Weights of a small GPT-style language model, trained from scratch on English Wikipedia: RMSNorm before each block.
MLP neurons of a small language model. Each row is named by its layer, matrix (up: input weights; down: output weights) and neuron, and shows model dimensions 96-191. Each number is 50 + 10 x the weight over its row's rms, rounded and kept within 0 to 99.
After each neuron's rows, "fires on" lists the tokens most often at its 100 highest values on Wikipedia text that the model never trained on. A number after a token or word is its count.

L2.up676:47 52 50 55 39 54 42 50 43 53 61 68 49 49 44 69 33 55 37 59 54 42 42 45 48 45 44 65 68 37 47 36 50 52 63 47 48 56 50 64 55 47 39 34 49 49 56 43 23 64 46 50 44 38 46 51 53 49 60 70 47 58 39 56 42 63 51 49 44 40 59 71 51 47 51 55 57 34 58 42 37 64 57 36 38 55 40 39 43 60 47 40 61 71 40 35
L2.down676:62 55 48 49 72 45 68 43 60 52 49 47 53 38 65 61 48 33 40 47 53 53 45 50 56 53 71 55 53 60 31 53 25 49 69 35 46 57 51 60 46 29 40 28 56 65 64 52 61 37 48 42 67 56 48 50 49 45 62 40 63 48 50 33 39 43 55 52 47 45 59 65 61 38 53 51 61 70 52 47 64 60 41 39 52 52 42 50 51 50 52 56 75 71 45 51
fires on: " one" 36, " different" 8, " pair" 7, "IN" 6, " other" 5, " guest" 5

L9.up1036:65 45 32 51 48 51 59 38 55 38 60 33 60 58 41 37 50 45 54 44 50 46 59 58 45 59 53 22 53 59 52 77 37 50 38 59 28 53 67 28 47 41 51 70 49 53 37 49 60 35 45 59 48 38 48 47 54 54 49 57 41 46 67 45 57 37 50 44 44 43 65 43 38 56 60 57 48 45 54 41 59 48 55 55 56 50 63 56 56 56 47 42 60 48 39 40
L9.down1036:49 65 44 48 43 22 33 58 67 45 43 49 47 48 52 37 31 63 33 49 54 46 46 59 49 49 44 50 49 52 53 53 60 60 46 52 47 62 46 52 45 59 37 52 42 49 62 57 36 68 53 45 39 46 37 57 48 51 58 49 40 60 51 35 40 42 63 44 59 70 47 67 55 41 45 59 52 55 41 57 27 38 35 39 54 64 47 58 57 61 59 19 56 44 43 59
fires on: "s" 34, "is" 7, ")" 7, "iac" 6

L9.up1185:38 49 53 61 63 50 54 42 63 54 51 53 51 55 45 41 58 56 42 73 37 47 51 63 51 33 42 50 47 49 50 52 58 54 31 35 50 64 49 58 43 19 42 55 51 57 40 40 45 52 60 56 66 36 58 47 62 50 46 61 46 73 50 51 49 47 60 45 49 37 42 30 32 50 58 39 52 55 60 55 53 65 59 58 41 74 53 49 47 39 54 46 42 43 53 36
L9.down1185:33 66 29 36 36 37 38 50 61 33 53 59 32 62 70 37 45 41 63 51 58 47 31 47 39 53 29 57 44 63 41 49 48 67 47 60 57 52 48 37 41 50 56 40 72 48 47 44 56 47 56 57 49 54 45 47 47 51 69 77 45 62 45 50 52 37 48 48 72 56 36 48 55 34 36 47 60 35 41 68 61 61 34 31 40 49 46 49 51 53 68 32 39 57 43 57
fires on: "{" 22, ")" 11, " 3" 7, " 1" 6, "lic" 6, " 2" 5

L2.up1418:40 53 67 51 44 53 29 55 51 46 33 51 56 55 52 61 36 47 43 49 53 56 47 53 48 55 49 59 36 50 45 50 32 64 64 72 53 55 33 47 53 54 31 56 51 70 42 47 56 44 66 56 28 75 41 45 50 50 56 56 62 43 50 34 55 47 65 59 61 49 27 35 57 43 55 50 64 53 43 45 45 54 47 63 33 48 43 62 46 48 66 51 59 38 41 59
L2.down1418:53 58 56 46 41 53 61 55 44 44 28 48 43 41 63 51 62 58 58 50 50 36 69 42 55 38 40 45 56 36 33 58 55 53 25 43 50 70 47 44 58 59 50 58 43 57 66 42 33 57 63 55 60 46 29 48 69 40 53 68 44 42 44 50 54 51 57 54 49 58 53 44 45 45 43 56 69 51 63 53 65 61 48 35 44 60 33 61 45 40 43 48 29 50 45 46
fires on: "g" 24, " Bir" 10, "ng" 9, " must" 6, "ac" 6, "we" 5

L2.up1:48 44 52 42 36 51 31 46 50 56 37 37 51 44 64 53 51 58 45 54 47 51 58 49 46 50 58 41 42 49 58 51 51 37 50 28 57 43 53 59 50 55 58 46 52 43 30 74 41 57 51 46 35 35 66 67 44 77 69 53 47 52 38 44 38 53 51 54 53 49 57 52 58 37 64 60 45 32 53 44 62 33 55 30 38 57 41 58 38 61 36 55 54 55 43 43
L2.down1:49 79 39 63 47 39 69 43 48 44 54 68 45 34 61 53 31 62 43 46 44 52 63 38 29 48 43 70 44 54 54 35 46 76 47 52 36 65 52 52 48 62 52 54 74 55 51 57 52 44 50 49 42 46 67 53 35 49 54 43 49 59 48 53 48 52 45 55 60 75 46 58 47 61 54 57 61 45 54 52 48 37 51 63 57 44 58 53 45 30 67 42 46 38 52 40
fires on: " water" 23, " Water" 14, " gas" 7, " 98" 7, "06" 6

L2.up1500:31 51 69 49 44 67 45 56 50 48 44 45 40 72 44 61 49 47 51 43 41 42 47 70 52 38 45 38 39 47 51 49 38 51 52 55 39 64 46 39 59 52 42 35 46 54 58 49 60 44 45 61 45 63 36 58 44 51 45 54 68 52 68 33 65 39 52 56 44 51 37 41 65 45 46 48 45 44 43 56 44 40 50 65 39 41 51 47 68 47 57 54 62 41 55 40
L2.down1500:42 64 31 55 52 53 68 66 33 72 30 55 63 45 52 48 38 58 55 52 54 51 61 39 41 41 52 47 58 46 40 51 49 63 35 51 49 43 54 49 61 40 36 57 34 38 48 51 38 51 65 39 55 41 27 36 51 37 49 51 51 48 42 34 50 53 37 44 40 44 42 54 55 46 39 44 50 44 46 37 54 34 55 38 36 45 48 39 32 49 37 45 43 60 63 61
fires on: "On" 18, " Lo" 14, "ils" 9, "’" 9, "ol" 8, "ye" 6

L2.up342:59 61 51 47 26 68 50 61 60 46 51 35 49 43 40 41 51 68 35 76 41 55 50 40 46 43 52 40 48 51 52 43 80 60 44 43 45 40 47 41 46 53 45 50 55 40 71 42 58 64 30 15 62 28 60 58 49 51 41 48 46 52 44 56 34 61 43 50 58 47 45 59 40 36 69 50 58 47 67 55 40 44 56 53 50 34 50 35 62 53 36 50 61 52 50 63
L2.down342:38 41 59 74 47 23 39 29 66 44 58 64 41 50 49 49 43 44 43 34 57 53 39 39 55 55 50 59 40 51 65 41 57 52 52 41 44 54 29 41 41 42 58 70 57 56 46 44 54 33 55 52 38 50 56 52 49 53 71 40 42 61 60 38 58 49 53 48 69 55 56 41 48 52 59 57 44 58 47 33 37 37 43 42 44 30 35 69 52 57 42 56 64 50 26 42
fires on: " al" 36, " U" 17, " i" 12, "ble" 9, " police" 5, "U" 4

L2.up790:45 35 50 33 56 64 30 54 53 47 55 39 57 38 51 65 49 56 33 44 60 47 56 66 51 40 58 48 48 42 38 52 42 34 44 41 49 62 53 57 43 47 48 39 50 36 41 58 56 57 75 51 45 47 71 47 58 44 50 48 50 49 44 60 59 51 36 34 42 55 62 74 47 47 45 59 32 25 53 38 44 54 50 41 50 39 52 44 38 65 57 52 54 36 36 44
L2.down790:50 64 48 54 55 34 70 55 52 45 44 57 46 34 67 47 37 60 57 55 40 39 50 53 27 61 37 61 48 51 61 60 54 52 66 49 46 67 58 66 34 48 40 43 48 31 43 34 40 54 34 37 57 47 39 50 53 42 46 40 40 59 40 50 46 45 51 52 55 60 65 37 49 42 82 36 49 47 79 64 58 42 50 82 68 51 68 63 38 57 49 47 59 63 67 52
fires on: " water" 24, " Water" 14, "ical" 13, "ng" 12, "water" 8

L2.up1526:52 51 42 44 53 58 46 39 58 43 52 33 50 42 59 41 60 48 32 63 59 56 50 50 58 44 33 62 52 47 51 61 58 48 56 57 39 37 35 38 30 44 19 49 48 62 61 41 60 49 47 49 36 47 75 34 47 51 39 60 62 71 65 47 34 49 57 48 66 33 21 57 44 44 48 58 40 43 48 50 19 62 47 42 61 56 59 35 35 52 49 45 52 55 60 37
L2.down1526:51 39 43 48 59 41 48 59 52 67 29 48 56 52 50 46 43 57 48 32 54 23 61 61 29 38 56 61 41 49 57 43 57 46 61 42 46 47 50 44 63 57 39 53 38 39 49 55 47 46 51 43 48 52 35 63 58 59 47 37 31 53 44 62 29 36 62 52 59 45 56 50 42 59 55 56 69 60 54 50 58 44 55 42 66 38 53 52 67 43 50 59 35 40 47 55
fires on: "^" 22, "\n " 20, "ura" 19, "ou" 18, " Los" 4

L9.up660:64 58 33 46 44 50 43 42 49 38 66 34 57 65 53 57 64 55 44 32 50 51 44 44 50 58 54 43 52 55 51 54 59 44 40 64 68 29 79 53 52 54 43 50 51 44 43 42 45 45 54 57 43 47 43 37 28 49 57 49 42 45 56 54 55 39 51 36 45 37 48 47 59 46 75 47 40 64 42 52 44 47 69 45 50 56 55 45 54 50 23 46 55 53 59 50
L9.down660:63 59 61 44 51 51 34 57 42 41 60 49 52 64 67 43 41 56 46 51 52 40 46 56 56 41 41 58 47 43 75 50 49 41 50 65 48 47 60 41 70 53 66 41 57 43 61 52 46 48 26 47 32 45 40 51 47 49 42 38 44 56 60 41 67 45 38 57 52 67 40 45 63 58 69 56 52 58 39 46 59 55 51 51 45 43 51 52 62 46 46 53 61 53 62 51
fires on: "," 34, " Lo" 10, " Love" 7, " 2014" 4

L2.up1215:52 57 46 46 41 50 68 48 49 68 43 44 49 47 46 58 57 68 50 63 53 44 47 43 38 59 65 40 49 54 54 45 53 23 37 65 30 33 30 44 47 35 52 53 53 50 54 56 51 52 42 46 53 52 54 66 59 58 53 66 44 48 42 37 57 31 62 38 39 52 42 58 61 43 50 50 38 48 31 41 42 41 50 45 37 44 50 39 49 49 50 45 40 59 61 29
L2.down1215:44 67 35 71 64 49 61 53 55 44 52 56 56 54 56 39 68 53 43 53 51 69 68 44 42 45 45 61 50 38 61 39 46 78 59 53 41 43 50 50 67 48 40 58 53 50 59 71 46 44 54 42 40 39 62 44 44 50 46 45 51 64 58 60 49 65 30 65 42 52 52 52 67 64 41 63 50 44 56 57 38 39 51 54 53 65 40 51 52 38 61 49 33 50 53 54
fires on: "ba" 16, "zi" 12, "lu" 11, "eni" 8, " document" 6

L9.up300:55 53 51 53 51 47 36 61 41 56 42 46 51 55 51 43 46 52 71 42 22 48 59 54 48 42 53 47 42 57 52 66 59 62 54 60 41 41 50 59 44 42 38 67 51 64 59 35 48 35 54 71 68 41 43 41 28 49 46 51 49 54 64 66 48 52 34 44 44 62 64 41 48 38 57 40 37 59 55 59 70 63 75 57 47 71 56 28 67 30 39 44 41 41 57 53
L9.down300:62 56 39 54 49 40 57 66 50 47 53 44 34 60 52 36 57 63 49 37 56 63 49 48 36 62 48 68 37 43 42 58 51 64 58 62 53 55 53 40 28 46 54 46 64 48 42 42 40 51 47 39 40 62 43 76 39 51 43 44 45 57 23 52 52 50 54 39 41 70 36 41 54 44 41 63 56 43 51 54 47 53 41 39 57 49 50 66 48 46 43 45 48 69 44 62
fires on: ")" 72

L2.up226:53 49 51 55 61 49 50 37 33 54 53 55 54 62 57 55 38 52 70 35 59 35 43 65 57 42 60 41 49 63 38 42 45 44 39 42 51 40 38 59 47 40 54 40 47 48 66 53 38 49 60 51 59 66 70 41 59 41 41 59 51 54 44 48 65 49 62 47 60 50 52 51 66 56 26 56 36 52 39 53 52 46 47 61 47 54 56 47 63 38 64 40 42 30 55 55
L2.down226:33 42 57 46 52 54 62 41 42 58 50 51 76 65 39 51 44 46 54 52 46 56 69 58 45 56 42 40 53 62 28 30 43 53 65 50 49 60 53 56 63 52 41 41 46 48 53 56 51 66 22 44 55 48 37 62 49 58 41 54 57 65 50 60 43 42 60 43 48 51 49 45 33 44 27 36 26 41 51 44 65 54 41 45 45 54 61 27 41 54 40 53 35 41 63 37
fires on: "ons" 20, "res" 17, "lor" 11, "mp" 9, "ón" 5

L2.up264:57 47 75 62 42 59 27 39 55 63 54 53 52 54 51 53 45 39 57 57 56 44 38 64 64 45 49 46 47 52 60 57 41 37 47 37 50 38 45 46 34 47 40 59 52 63 68 53 59 35 46 39 49 64 44 50 38 45 25 49 65 54 57 23 46 47 55 53 57 58 46 45 68 45 55 45 41 38 61 59 36 37 36 69 45 34 57 50 62 30 40 62 44 31 58 60
L2.down264:40 53 42 46 64 49 46 67 36 64 39 56 52 46 41 41 36 49 60 53 53 53 59 46 57 46 32 50 47 49 48 55 49 61 56 56 53 42 44 41 70 54 66 54 32 36 52 52 40 43 48 48 43 43 53 52 49 61 33 49 34 56 46 40 45 57 49 47 47 60 55 51 53 55 33 50 36 40 30 50 67 61 50 37 38 58 33 44 43 51 41 66 52 57 48 48
fires on: "’" 22, "inc" 18, " br" 15, "ye" 10, " Br" 9, "Ge" 5

L2.up562:46 52 48 37 50 52 34 45 49 40 32 50 45 42 26 36 44 52 54 35 28 46 30 54 63 41 57 47 54 48 53 57 51 65 60 51 72 52 27 54 55 65 57 38 48 53 54 59 42 36 38 60 50 64 26 58 32 65 43 39 64 51 53 42 49 36 45 45 59 63 57 55 62 58 47 44 32 47 32 58 57 48 42 38 54 47 53 50 50 43 63 49 50 51 58 53
L2.down562:65 50 60 57 30 50 51 61 54 40 55 64 58 36 62 52 36 53 35 63 62 51 69 35 52 47 45 38 63 55 31 54 50 46 37 51 60 53 40 47 48 57 43 50 38 56 42 54 57 51 68 48 33 29 34 53 45 48 49 43 51 58 32 45 59 63 58 49 38 42 27 35 63 52 58 39 48 31 39 49 70 50 42 50 46 60 37 46 36 50 37 39 32 52 43 56
fires on: " At" 30, " mo" 29, " Mo" 19, " Ac" 13

L2.up884:49 60 56 50 52 46 51 41 54 64 45 55 43 64 58 46 58 49 50 42 53 51 61 30 33 50 34 56 41 36 49 41 61 48 55 59 39 47 55 54 51 65 59 50 49 63 42 58 33 45 51 56 51 64 40 51 61 59 59 44 57 63 67 61 38 29 55 58 58 53 54 45 44 72 40 56 52 38 42 48 48 66 44 55 44 69 32 55 50 39 61 57 59 69 52 43
L2.down884:59 57 37 55 56 62 42 59 28 52 56 48 66 59 45 62 65 48 36 55 47 55 46 59 48 69 47 47 43 55 44 56 47 52 52 35 48 34 54 51 49 42 48 50 58 59 65 54 48 38 53 52 38 53 60 61 40 47 50 64 54 50 48 69 62 43 42 45 30 30 23 66 51 49 50 37 56 50 62 55 44 47 43 58 56 51 62 41 45 37 60 45 37 43 54 47
fires on: " 19" 28, " 25" 16, " Col" 14, " 46" 8, " Du" 6, " Pel" 5

L11.up997:72 57 63 48 38 31 75 51 42 65 52 58 45 39 42 24 60 48 57 53 54 50 38 40 47 53 57 57 47 44 51 70 65 70 53 48 39 40 46 48 59 57 50 62 48 41 60 44 59 57 72 31 64 47 52 44 49 57 45 44 43 49 58 37 79 45 58 50 62 34 51 43 30 41 42 44 48 53 48 66 47 71 47 48 59 41 36 50 51 51 54 37 48 58 41 53
L11.down997:72 40 63 51 47 62 40 49 51 49 39 47 46 57 40 30 37 52 69 40 51 58 35 52 44 60 34 27 74 56 51 47 52 30 45 39 67 48 51 34 26 55 56 59 40 43 49 32 55 54 40 44 65 41 56 48 36 65 47 73 57 38 49 54 57 34 59 51 45 38 69 61 44 41 59 70 48 29 55 47 34 59 61 40 29 31 40 43 49 37 63 57 59 50 59 47
fires on: " Sl" 16, "ns" 13, " sl" 9, " fl" 9, "sl" 7, " coordin" 6

L11.up1113:40 51 44 52 48 49 60 69 45 65 49 36 37 23 62 40 55 49 57 41 66 54 43 51 47 41 67 55 53 42 40 51 68 37 60 31 29 49 58 41 63 38 55 63 50 47 62 67 47 49 48 41 74 45 51 50 52 75 47 50 46 55 47 33 49 53 42 53 55 41 53 44 47 52 35 48 27 53 59 51 33 58 56 50 35 69 45 48 48 61 48 46 49 57 41 34
L11.down1113:66 43 47 57 51 42 40 41 56 31 59 51 49 51 62 39 48 69 50 58 56 69 36 58 46 42 51 59 53 63 40 49 51 41 58 36 54 54 63 44 49 49 51 53 51 50 48 46 73 51 19 53 45 48 54 35 46 70 40 57 46 57 62 43 51 45 61 34 57 37 68 57 40 53 35 70 41 48 54 55 64 50 29 42 39 42 54 59 60 36 53 67 65 40 53 51
fires on: "R" 12, "ra" 10, " St" 8, " of" 8, " Sl" 7, "sl" 5

L2.up1247:50 67 60 47 49 51 50 55 54 56 48 66 40 30 34 53 63 48 76 42 40 57 42 34 37 49 75 55 51 58 54 52 45 46 49 48 42 36 40 37 60 51 70 60 51 51 49 62 57 56 40 59 50 40 50 61 54 46 60 52 45 47 47 52 54 49 56 57 47 59 33 39 70 56 46 48 49 53 44 44 39 38 69 60 48 64 52 44 35 36 51 60 65 51 49 47
L2.down1247:64 57 46 59 44 57 61 53 62 33 46 63 36 52 52 49 51 54 57 52 43 60 71 24 59 41 69 55 44 53 49 65 48 53 53 60 47 41 59 44 47 47 52 72 52 63 52 81 41 53 47 51 46 55 58 49 63 54 45 53 75 45 55 47 54 61 38 56 49 49 52 51 75 53 71 55 50 43 52 75 42 42 51 50 40 55 35 61 49 48 29 36 36 40 41 48
fires on: " t" 14, " cor" 13, " fin" 12, " war" 11, "m" 8, " office" 6

L2.up1017:50 50 59 64 44 38 78 52 32 48 46 46 41 47 55 33 58 49 65 41 37 51 41 45 48 50 57 50 49 63 48 30 70 45 45 49 52 42 66 30 69 43 57 51 53 52 44 71 67 63 53 58 63 51 46 47 43 43 60 39 40 64 35 48 32 30 60 45 33 40 39 53 63 41 58 44 52 43 43 57 43 36 42 67 44 53 50 47 48 28 40 57 59 57 42 45
L2.down1017:33 55 31 58 55 52 56 41 62 45 56 65 56 47 56 46 53 62 56 62 34 53 61 40 50 55 66 59 46 49 69 39 56 68 45 57 51 38 59 55 50 46 55 58 64 52 48 67 39 51 36 65 54 53 52 61 42 60 52 45 66 68 56 62 55 68 54 42 45 68 34 49 47 71 62 59 58 37 64 54 42 45 39 59 50 49 51 49 58 55 53 46 30 43 60 66
fires on: " t" 37, " as" 21, " classification" 16, "ine" 8, " office" 5

L2.up1448:29 54 57 50 55 47 24 59 50 56 37 64 43 52 24 38 46 56 50 50 35 48 34 49 43 54 47 62 49 46 46 63 36 49 66 45 70 52 39 41 55 59 60 42 48 54 55 39 49 45 34 48 33 62 53 52 51 64 46 50 51 53 71 50 53 28 67 56 59 37 34 46 56 44 50 44 43 42 45 57 53 47 37 43 33 62 38 51 70 60 49 58 66 49 59 51
L2.down1448:57 53 63 38 48 61 39 72 61 65 44 62 49 38 71 53 50 52 38 53 54 57 64 42 50 45 53 41 57 38 27 51 45 47 32 37 48 54 45 42 55 46 52 65 34 37 52 55 47 59 72 41 61 40 37 58 49 45 62 45 60 44 40 37 50 59 49 59 43 37 33 38 54 45 64 55 49 49 38 52 53 53 52 40 50 46 52 55 37 41 31 24 39 41 48 41
fires on: " At" 18, "Be" 17, " Mo" 14, " Port" 7, " Sel" 5, " help" 5

L2.up413:53 59 57 62 70 71 40 47 52 47 60 52 35 37 47 42 48 41 59 49 41 49 59 55 50 55 50 49 45 52 51 52 36 53 44 38 54 63 47 35 57 47 35 46 50 55 77 48 58 49 36 60 65 47 56 46 52 33 45 42 45 50 41 56 47 68 53 59 71 62 34 58 64 52 40 38 55 49 43 46 51 52 73 93 46 64 28 55 47 58 55 45 56 52 50 62
L2.down413:52 52 68 50 45 35 48 52 60 58 47 54 50 47 62 36 40 54 56 36 55 44 52 27 60 58 56 48 44 56 50 54 39 43 49 70 54 42 49 36 26 53 51 84 53 63 39 63 36 56 35 57 52 63 55 56 51 57 51 62 70 51 42 55 42 51 43 47 52 62 54 54 40 51 57 46 32 44 54 55 42 41 39 32 26 50 49 46 48 43 29 32 46 51 57 51
fires on: " cor" 20, " Bir" 14, ":" 14, " bar" 14, " fin" 9, "ü" 7

L2.up1522:69 47 50 51 34 45 52 67 63 33 46 45 56 58 46 36 41 71 48 58 59 46 55 43 58 48 57 38 56 55 54 50 57 65 57 64 59 46 48 61 45 46 59 58 47 35 68 34 43 51 43 45 53 59 46 42 65 59 68 44 44 47 50 62 38 40 35 47 62 68 58 45 32 48 44 35 51 46 52 70 38 64 51 52 44 35 47 51 51 52 39 45 41 41 53 67
L2.down1522:49 39 65 43 49 37 34 36 50 47 60 45 32 61 53 52 62 42 46 56 53 60 40 57 61 51 51 31 59 64 57 44 50 47 47 52 47 49 28 55 43 47 46 56 55 45 52 47 62 46 52 44 33 41 53 51 49 51 53 52 33 36 52 51 63 43 48 46 62 43 40 26 36 52 40 44 43 54 44 50 38 52 53 40 55 46 45 59 52 54 46 61 66 45 45 49
fires on: " such" 30, " police" 9, " wor" 8, " ha" 8, "str" 8, "ble" 8

L9.up1184:42 51 43 53 45 57 42 33 63 47 59 51 52 47 44 38 71 58 36 53 59 48 67 51 59 51 64 40 61 56 46 36 44 37 39 53 50 53 67 45 59 35 56 37 52 24 42 43 49 60 48 66 43 51 32 35 37 40 62 56 49 60 73 35 62 37 61 39 41 48 48 48 49 58 52 45 36 59 55 58 47 54 44 32 49 54 51 59 34 38 39 53 37 29 62 43
L9.down1184:55 62 49 41 50 68 43 48 61 29 59 59 42 49 65 57 50 56 56 64 36 46 43 49 63 57 48 52 47 54 29 59 49 63 39 71 36 40 54 57 56 59 54 47 47 48 64 60 52 42 57 50 34 50 39 60 44 51 59 62 25 62 58 44 53 53 42 51 45 61 42 23 50 36 55 57 46 58 52 45 47 67 35 46 25 56 49 55 62 60 53 57 49 37 63 59
fires on: "," 29, " for" 18, "s" 5, " 2014" 4, "mes" 4, " classification" 4

L2.up265:50 40 56 53 52 53 55 46 42 44 40 47 45 54 59 52 54 51 44 56 47 53 57 57 55 38 38 61 62 47 49 56 55 53 63 61 58 60 55 32 60 39 35 57 51 46 41 60 61 60 58 43 42 68 35 46 35 51 49 56 54 71 52 26 42 46 44 54 43 20 74 61 68 42 71 58 32 27 53 53 39 47 38 42 52 37 61 51 59 45 57 37 39 49 61 34
L2.down265:47 59 51 43 50 57 46 55 58 73 27 51 44 43 53 50 54 45 62 55 51 31 56 58 36 44 39 73 54 33 46 36 49 58 49 54 39 54 54 50 71 39 42 44 36 54 34 47 52 59 56 67 43 43 35 46 57 54 59 37 38 54 44 39 43 49 48 47 51 51 54 57 40 46 46 38 67 35 54 46 68 71 50 52 61 37 34 44 44 59 63 61 53 62 38 40
fires on: " have" 43, "^" 33, " has" 6

L2.up92:58 49 42 34 70 34 51 52 39 62 52 54 37 35 66 65 64 55 61 55 53 48 54 33 46 57 43 56 44 51 43 56 41 45 51 37 53 44 54 69 37 45 82 56 51 39 25 57 43 61 60 57 47 52 65 63 60 55 74 48 52 46 41 49 56 65 41 56 60 51 67 59 56 83 55 49 63 37 47 44 59 54 55 47 56 61 37 55 52 52 61 42 48 63 52 53
L2.down92:83 48 59 35 62 44 41 57 61 48 53 53 41 56 29 54 58 32 52 49 48 48 60 71 60 60 43 51 48 73 33 42 33 46 66 57 40 32 58 40 52 50 40 50 62 59 55 52 65 47 36 54 52 49 56 40 60 51 31 51 50 60 60 46 45 40 39 45 44 52 52 54 50 37 53 47 49 45 47 63 66 58 55 59 61 53 59 42 55 47 66 46 55 37 62 43
fires on: "3" 42, " 98" 9, "01" 8, " top" 7

L11.up792:57 50 49 45 62 45 51 54 69 49 49 39 60 54 49 56 46 50 60 49 37 65 51 49 30 55 54 39 32 52 49 35 50 50 57 55 39 34 69 57 46 30 55 45 51 61 41 42 50 47 48 49 52 47 49 45 39 61 51 50 50 72 42 62 43 34 34 42 47 68 65 61 41 38 35 38 45 43 60 51 67 56 50 50 53 68 52 55 22 40 32 50 61 53 58 24
L11.down792:51 74 36 63 56 49 58 46 62 65 53 47 53 53 58 48 46 65 61 52 55 56 57 45 46 52 45 48 46 45 45 42 52 45 59 62 43 53 41 57 39 45 49 55 50 51 63 60 65 45 44 60 67 47 42 68 46 38 13 58 52 45 49 32 64 55 66 46 42 40 55 36 63 52 43 54 53 45 58 51 64 51 37 47 53 60 59 56 48 51 33 47 47 61 46 49
fires on: "'" 13, "-" 12, "S" 8, "–" 7, "La" 7, "ch" 5

L2.up1032:42 42 69 50 55 75 35 44 51 51 55 43 57 56 51 53 38 54 59 47 58 52 58 69 51 54 68 80 36 59 51 45 46 44 52 62 40 67 73 32 59 45 44 46 49 66 37 73 53 48 55 62 42 56 45 44 49 44 51 49 48 45 54 67 51 38 57 56 34 49 41 45 51 43 40 45 54 54 62 47 47 45 53 72 49 35 49 31 41 49 57 59 66 49 36 64
L2.down1032:56 66 39 49 63 44 52 53 29 44 47 64 60 45 62 49 55 60 65 53 47 49 60 38 55 49 48 55 57 52 38 65 62 75 40 45 51 45 65 46 47 60 52 68 58 59 56 44 28 69 40 66 66 56 55 49 67 34 50 58 48 61 53 55 66 44 62 50 46 56 61 57 53 43 56 55 54 41 47 62 58 48 39 67 55 55 48 66 49 57 46 69 42 59 54 61
fires on: "g" 29, "ng" 28, "ance" 12, " services" 9, " an" 4, " Mu" 4

L2.up661:48 49 51 54 47 46 46 25 51 54 51 53 40 67 53 41 33 49 54 37 49 48 52 62 42 46 52 38 42 54 51 51 37 44 49 64 51 52 73 37 38 59 31 57 50 60 26 51 54 57 54 49 49 69 54 58 17 39 38 52 65 35 58 48 42 53 59 50 47 49 50 37 51 59 40 46 36 42 52 53 79 40 38 72 48 53 45 46 57 36 44 66 34 57 47 49
L2.down661:57 62 59 49 47 56 43 67 35 43 54 61 71 46 33 44 53 62 42 69 46 51 55 50 61 50 40 55 62 29 52 66 42 61 46 54 57 42 62 49 57 47 63 51 70 36 59 47 32 55 52 63 54 34 59 52 48 44 42 55 55 53 37 56 41 65 49 51 32 55 42 60 30 48 25 53 36 45 35 33 49 54 55 47 41 47 47 42 43 31 42 73 33 45 52 46
fires on: " pres" 15, " Jer" 12, " Sch" 11, " Br" 10, " br" 7

L2.up292:42 41 47 57 41 32 54 67 65 48 59 33 52 58 55 52 61 38 51 42 58 50 58 50 51 59 31 37 47 54 49 35 66 66 52 63 36 50 43 38 68 58 43 42 52 54 68 56 65 51 53 61 69 52 51 47 41 40 43 40 69 24 46 48 54 38 62 50 32 50 52 62 41 32 55 45 48 53 54 45 68 40 45 44 47 57 50 52 48 42 63 53 26 48 48 35
L2.down292:23 43 40 48 48 57 45 51 31 56 52 58 60 52 46 46 43 71 42 42 34 52 48 50 56 43 44 49 61 49 51 50 57 51 46 69 51 50 49 39 31 51 50 57 59 32 52 55 65 50 53 51 51 57 43 32 47 50 47 29 47 32 38 51 46 55 49 52 55 40 60 40 50 67 50 63 81 44 49 40 39 25 50 63 38 39 50 53 46 38 61 46 48 66 69 58
fires on: "La" 41, " Ya" 17, " Roc" 12, " Nova" 8, " Arch" 5, " Ch" 4

L2.up713:43 51 64 54 54 47 56 53 31 66 34 56 51 64 53 59 30 56 50 44 60 38 57 58 47 43 56 35 39 50 55 48 38 37 52 42 44 64 50 50 49 34 59 38 50 49 27 39 50 39 52 48 48 58 44 45 38 52 63 37 51 44 27 21 62 50 53 49 40 67 50 54 67 39 37 58 47 45 35 57 56 51 50 73 38 65 58 71 55 61 53 45 45 50 39 61
L2.down713:47 60 37 53 70 60 71 53 34 51 47 50 50 46 70 47 49 52 55 61 45 56 59 40 47 44 31 46 53 53 48 52 45 60 48 47 42 59 47 58 76 56 62 52 58 61 66 60 44 50 49 53 60 49 26 44 30 60 34 62 57 52 45 39 52 75 51 43 43 67 44 41 38 55 38 52 43 38 64 57 45 55 50 39 41 46 59 37 42 38 48 53 37 65 60 49
fires on: "mp" 20, "hr" 11, "hn" 11, "res" 11, "rov" 8, "uv" 6

L9.up75:44 65 25 55 47 52 80 72 44 37 75 59 53 65 38 34 39 44 59 35 33 53 51 80 38 57 42 33 55 48 54 59 68 62 46 48 41 51 64 55 36 47 51 44 46 48 41 40 27 51 35 61 55 43 61 22 67 48 51 44 38 48 53 43 38 53 49 46 54 48 41 40 48 50 55 39 56 51 43 54 52 59 38 49 41 68 57 50 67 53 39 41 53 62 55 44
L9.down75:41 45 41 58 37 41 53 42 55 34 56 40 44 51 52 49 42 53 45 51 58 64 47 44 66 63 30 50 53 50 63 42 55 36 56 63 69 59 51 51 37 52 52 30 59 45 55 36 56 55 68 56 49 59 49 55 57 54 59 45 39 59 55 42 38 35 45 61 49 76 41 73 46 32 72 41 35 36 50 50 49 41 56 43 49 51 36 35 49 75 62 41 57 40 62 75
fires on: " between" 14, " (" 13, "ther" 11, "en" 7, "r" 6, "er" 5